config = dict(
    vocab_size=15888,
    attn_scale=0.125,
    decay_fraction=0.706,
    max_seq_len=1024,
    max_steps=11399,
)
MLP neurons of a small language model. Each row is named by its layer, matrix (up: input weights) and neuron, and shows model dimensions 16-143. Each number is 200 + 40 x the weight over its row's rms, rounded and kept within 0 to 999.
After each neuron's rows, "fires on" lists the tokens most often at its 100 highest values on Wikipedia text that the model never trained on.

L2.up338,243,184,281,184,229,193,191,148,226,195,202,110,197,138,232,202,179,224,199,193,162,211,233,178,239,210,199,262,254,228,200,221,229,136,239,195,167,197,201,226,220,206,215,160,225,219,210,139,230,226,183,158,198,204,209,267,244,232,235,161,196,215,202,151,177,209,140,259,200,189,212,230,198,157,234,229,183,149,154,290,165,197,255,177,218,147,189,200,187,208,179,210,289,151,210,199,180,211,197,190,192,226,171,210,253,231,182,175,216,214,143,202,198,302,228,290,178,200,297,231,232,215,225,261,162,235,245,224
fires on: "at ", "'"

L2.up1281,193,251,264,238,238,168,204,208,105,143,228,135,170,200,265,244,204,272,292,278,94,217,263,211,246,150,249,226,277,242,258,187,147,223,199,139,194,195,217,210,144,204,165,182,142,189,184,201,206,253,127,153,147,81,174,205,187,258,216,246,206,196,174,182,122,191,200,215,141,217,239,200,180,244,205,187,241,203,168,269,216,210,127,180,292,207,248,213,204,157,167,198,183,154,215,227,178,159,206,234,223,183,171,182,221,169,190,156,183,213,144,135,203,229,210,263,118,125,187,155,228,158,213,147,206,141,231,204
fires on: "on ", "with ", "as ", "due ", "led ", "by "

L2.up874,270,170,318,231,195,214,175,206,193,146,271,184,260,139,201,137,203,206,186,136,166,215,170,163,253,232,178,143,167,233,210,183,292,298,214,215,147,226,203,167,250,189,126,184,238,135,158,127,216,190,180,205,183,214,176,276,159,244,180,244,182,265,195,218,171,206,182,226,130,179,176,205,194,215,189,181,200,158,188,209,209,183,175,214,205,177,194,212,114,174,203,233,132,154,178,240,118,221,168,217,193,187,198,221,252,204,202,152,190,179,200,206,216,191,257,176,178,149,156,225,223,199,166,187,183,176,186,156
fires on: "/", "/ ", "\"", "but ", "3 ", "\\"

L2.up1621,251,246,221,157,268,202,207,199,212,220,183,188,214,168,243,187,185,216,247,202,177,178,252,187,182,213,171,321,118,207,248,53,223,212,194,225,177,192,177,245,189,189,281,218,242,247,259,149,206,149,134,225,220,261,191,197,155,176,217,171,193,178,205,242,180,192,169,223,196,150,215,202,228,247,174,167,210,215,231,182,207,183,176,250,227,217,204,183,186,172,161,199,224,203,125,204,204,168,200,182,203,170,213,172,162,199,165,202,236,172,255,230,245,221,153,214,193,178,209,160,162,276,97,197,153,184,166,100
fires on: ") ", "is ", "was "

L2.up938,223,131,224,188,207,163,233,170,146,250,210,206,185,212,216,204,208,147,265,184,136,195,278,228,166,196,178,210,143,199,164,174,230,222,193,233,219,270,201,180,177,233,211,193,279,185,199,241,247,180,70,222,280,157,233,268,147,206,177,238,247,193,181,299,175,232,121,270,159,139,208,199,201,284,218,208,219,213,185,204,136,164,165,192,110,210,156,127,197,226,216,160,165,157,170,192,221,162,270,208,165,222,177,145,177,242,242,179,130,238,224,173,213,235,229,166,155,184,208,213,177,251,216,199,189,170,175,159
fires on: "7", "2", "199", "9", "8"

L2.up1856,117,205,154,193,169,214,225,210,217,200,200,145,234,205,209,219,145,259,197,142,179,189,166,272,246,178,173,199,250,229,218,174,245,211,205,183,226,147,270,215,177,178,192,134,228,74,216,196,167,146,208,208,229,196,259,180,232,191,197,208,244,143,217,167,235,268,195,194,89,124,157,222,179,187,201,138,193,225,224,176,140,215,204,183,182,233,250,195,207,126,178,201,176,153,257,215,195,183,229,156,217,179,195,194,212,191,217,87,206,214,301,83,235,217,246,244,209,212,172,283,190,217,147,179,215,177,229,144
fires on: "\n", "t", "n", ", ", "all"

L2.up1168,213,185,255,251,244,175,209,205,199,162,257,219,151,159,219,142,239,174,178,150,214,175,180,199,269,279,169,243,174,271,221,225,225,210,122,223,212,244,244,193,166,160,187,266,256,173,142,156,193,188,265,202,214,149,210,170,134,206,225,184,196,233,147,210,209,224,251,141,135,163,173,168,141,223,166,230,108,174,188,192,236,204,207,155,236,187,207,212,196,185,153,166,196,185,129,215,220,176,220,236,203,226,244,200,199,194,239,145,227,254,293,213,221,94,220,169,195,218,132,191,245,172,209,224,210,208,157,193
fires on: "ri", "Di", "su", "Li", "li", "fi"

L2.up867,224,196,163,200,167,190,186,251,157,161,248,127,129,206,213,231,187,247,228,167,204,204,187,229,221,195,145,244,228,252,194,189,227,161,158,268,187,175,187,102,259,246,139,238,252,196,175,215,166,224,171,249,180,204,211,295,212,143,226,288,164,276,198,147,162,220,171,189,201,233,287,190,132,197,160,187,208,170,159,171,190,257,204,170,209,214,257,161,196,177,249,196,286,216,220,253,181,228,299,159,188,230,201,206,117,224,227,248,177,189,225,185,227,211,237,142,206,228,227,136,213,200,191,127,205,157,244,221
fires on: "P", "which ", "-", "when ", "number ", "who "

L2.up1664,172,248,172,118,231,220,223,178,164,245,221,168,120,251,187,224,192,145,151,208,231,200,184,245,180,205,196,198,184,224,254,238,210,174,197,141,149,273,262,182,148,173,211,200,196,170,187,205,195,197,179,167,235,200,213,264,173,157,208,142,201,181,126,187,172,271,196,127,215,172,213,237,205,198,183,194,230,215,214,222,202,247,278,217,163,201,201,199,155,179,143,205,144,186,115,250,194,180,202,203,274,170,197,156,232,169,211,242,173,242,190,188,183,254,182,208,162,178,180,316,133,199,179,196,126,158,183,201
fires on: ".", "single ", "—; ", "by ", "Tel", "'"

L2.up1079,227,208,218,136,222,155,161,250,163,179,195,183,170,196,196,192,208,177,247,203,290,182,247,258,145,212,112,223,304,246,196,126,215,245,108,230,165,165,220,176,180,182,161,179,218,168,136,151,123,269,267,218,167,140,212,124,253,200,191,248,182,207,268,246,242,234,158,202,168,178,194,272,209,168,204,231,162,186,209,103,200,220,226,128,140,274,249,183,211,228,184,213,331,241,202,198,224,204,232,270,218,216,241,187,149,258,241,176,176,139,224,264,258,141,191,232,212,288,200,233,245,138,200,211,161,151,156,215
fires on: ".", "in ", "| ", "ch", "3 "

L2.up654,166,153,300,193,223,215,200,246,248,140,151,210,236,211,171,190,167,230,250,152,189,155,264,237,208,178,222,230,234,219,149,142,311,133,185,190,175,157,181,193,188,206,211,201,227,158,191,137,223,200,105,211,292,157,151,250,199,159,223,210,227,188,240,238,167,230,180,167,186,159,264,189,280,262,196,215,219,158,209,221,141,167,222,199,170,231,179,178,229,225,202,228,179,216,171,242,211,165,212,169,222,227,183,163,162,248,206,190,148,182,171,117,269,216,184,234,249,235,189,222,173,204,212,172,167,202,193,198
fires on: "202", "199", "194", "200"

L2.up1960,159,206,268,186,225,214,182,228,186,176,119,152,165,151,258,189,242,294,206,195,237,210,206,227,215,211,135,187,138,202,230,249,222,279,192,126,142,239,220,132,240,222,241,149,196,148,210,202,185,218,210,263,201,212,155,216,219,195,198,241,206,212,173,223,159,264,272,191,196,186,216,231,173,147,191,206,188,237,209,180,207,170,184,181,232,227,265,185,212,160,117,193,183,146,168,290,162,217,198,154,207,195,186,218,212,207,193,178,210,216,175,166,214,230,227,121,249,224,225,237,271,157,177,179,204,207,256,221
fires on: "'", "\"", "’"

L2.up1495,247,144,212,225,148,241,229,175,191,242,250,158,216,274,227,237,228,178,188,274,159,201,200,217,228,156,175,181,204,242,145,215,190,269,182,146,184,164,260,259,198,143,149,174,206,152,207,182,196,188,158,265,249,213,220,225,250,248,243,281,239,149,189,197,151,238,213,229,111,210,133,218,234,287,224,130,174,311,183,201,228,159,157,165,105,222,205,205,145,228,160,232,204,200,278,203,192,110,193,217,163,211,227,186,136,213,182,200,172,217,239,208,231,195,222,222,205,98,215,86,231,215,253,149,139,139,195,241
fires on: "and ", "by ", "with ", "& "

L2.up204,199,159,269,219,196,219,255,172,193,134,222,202,262,141,232,162,195,180,249,231,106,200,210,275,194,143,174,119,229,197,211,224,191,166,242,130,160,195,216,261,211,185,267,174,196,199,207,140,184,151,178,99,227,187,193,168,241,174,226,144,172,205,206,281,159,206,241,176,259,88,172,154,295,209,167,256,180,218,266,131,214,194,162,275,167,225,185,154,254,194,125,185,249,178,116,195,216,120,220,241,226,195,228,229,212,179,212,115,203,193,185,209,215,190,178,227,259,141,197,227,213,196,151,181,193,275,219,124
fires on: ", ", "It ", "it ", "is ", "there "

L2.up454,185,306,196,199,193,200,217,164,171,137,296,253,175,169,252,202,175,231,202,190,178,199,150,178,251,140,249,226,216,224,180,159,272,223,255,250,212,208,247,181,216,188,195,227,238,153,200,213,241,233,185,230,237,134,182,238,204,151,215,170,232,93,256,217,191,204,244,221,158,128,222,176,225,204,155,143,241,227,237,213,183,213,277,169,177,256,221,206,236,178,264,241,177,223,176,180,183,187,222,262,189,174,198,176,166,203,227,184,263,216,255,54,215,265,195,257,219,204,207,233,97,185,220,170,149,113,268,202
fires on: "ed", "ly", "s", "years", "4", "2"

L2.up475,159,178,197,213,175,153,228,183,201,249,184,235,220,222,191,166,251,223,203,240,244,149,148,213,189,237,186,223,255,166,121,153,114,161,139,248,198,165,208,225,183,166,191,157,219,228,285,182,204,178,181,224,212,176,285,189,178,185,148,157,164,217,207,167,223,195,205,271,192,182,181,211,150,270,223,119,221,201,196,188,204,272,247,226,236,214,223,135,149,240,168,174,159,162,171,207,193,102,245,193,168,207,261,188,167,172,171,231,163,203,198,237,211,190,236,184,197,194,165,235,222,223,242,149,200,119,174,152
fires on: "born ", "{", "aged ", "in ", "March "

L2.up1554,175,196,253,256,171,230,205,237,199,258,218,219,156,199,202,214,176,251,258,170,158,179,174,202,131,172,240,241,192,232,147,105,178,271,231,152,174,187,188,200,210,175,260,194,189,198,172,232,293,261,199,253,219,254,192,196,192,183,202,179,229,184,248,194,180,210,168,198,190,173,254,194,213,201,217,209,190,142,227,197,177,199,152,228,161,255,226,192,186,162,175,159,305,222,240,266,220,254,228,139,213,203,194,282,221,183,187,142,178,215,214,131,214,264,244,157,250,212,201,209,142,279,229,221,271,173,252,174
fires on: "'", "=", "GA ", "for ", "generally ", "to "

L2.up2047,219,242,221,213,168,224,190,137,161,184,228,174,211,127,201,151,148,167,197,180,146,191,150,227,187,167,204,188,211,238,173,185,197,187,220,145,192,273,208,230,198,201,233,238,215,186,174,218,154,242,250,164,158,209,176,207,242,238,230,139,140,191,223,234,182,196,240,162,176,149,214,242,210,201,187,227,183,165,192,268,190,281,197,177,208,203,237,201,122,216,201,262,274,217,211,189,223,167,230,131,181,129,204,239,263,190,181,185,188,228,165,206,258,232,211,243,156,158,190,257,191,191,209,96,224,204,192,121
fires on: "of ", "end", "km", "am", "t ", "to "

L2.up580,178,142,174,209,151,192,193,215,172,95,177,179,109,214,217,186,190,167,236,257,180,208,175,260,229,213,242,206,147,275,221,233,208,229,182,194,148,224,257,225,242,192,131,249,207,173,244,152,184,203,145,149,329,214,246,189,148,158,170,227,213,142,179,269,167,208,206,126,172,187,215,116,214,239,209,208,236,240,179,142,301,215,168,160,207,242,215,214,211,230,196,193,220,169,192,257,182,179,210,233,215,243,187,168,166,189,209,135,226,211,192,281,217,210,172,224,177,150,218,163,152,286,175,186,185,151,194,216
fires on: "used ", "which ", "use ", "d"

L2.up162,182,202,223,191,172,190,158,196,192,267,164,190,159,151,236,172,204,212,204,242,230,240,180,167,177,169,205,196,248,186,195,149,110,133,229,235,209,271,137,178,236,191,255,148,222,186,131,238,175,176,218,235,205,192,210,215,178,188,237,159,192,132,301,195,223,185,197,247,157,230,197,187,200,247,200,228,160,252,218,238,232,202,136,271,193,148,214,222,126,107,213,202,312,164,241,238,185,296,220,199,238,211,243,218,240,270,191,163,208,166,217,199,201,147,159,224,159,147,226,192,198,214,213,210,254,192,223,188
fires on: ") ", ")", "\"", "°"

L2.up1867,168,187,175,190,172,217,228,241,179,246,241,242,179,131,196,153,248,216,216,212,303,158,157,172,235,166,184,202,139,192,140,185,215,184,147,184,155,212,242,127,248,214,234,189,241,207,193,238,146,144,205,260,187,171,198,270,166,186,168,168,183,281,250,294,129,169,147,164,223,177,145,197,120,219,204,200,189,188,165,232,234,235,219,187,150,205,231,128,200,111,231,254,167,145,190,200,207,266,209,254,206,119,252,176,204,190,216,223,223,163,171,205,237,236,189,145,247,240,253,180,178,209,236,218,190,189,210,225
fires on: "-", "of ", ","

L2.up507,183,235,234,281,202,168,176,176,247,220,218,171,179,196,279,218,249,165,236,247,133,199,208,200,193,223,187,183,349,197,197,115,200,232,178,206,178,215,215,155,204,193,218,294,202,148,182,156,157,206,179,104,193,124,222,181,132,178,225,162,141,175,229,157,89,201,197,221,135,117,198,225,242,213,157,148,235,230,204,216,189,226,190,154,230,214,185,182,185,210,172,233,250,214,316,198,194,172,239,211,166,223,169,258,160,210,191,215,124,177,208,209,178,220,212,237,213,178,202,190,234,274,172,220,189,218,200,126
fires on: "as ", "part ", "am", "it ", "because "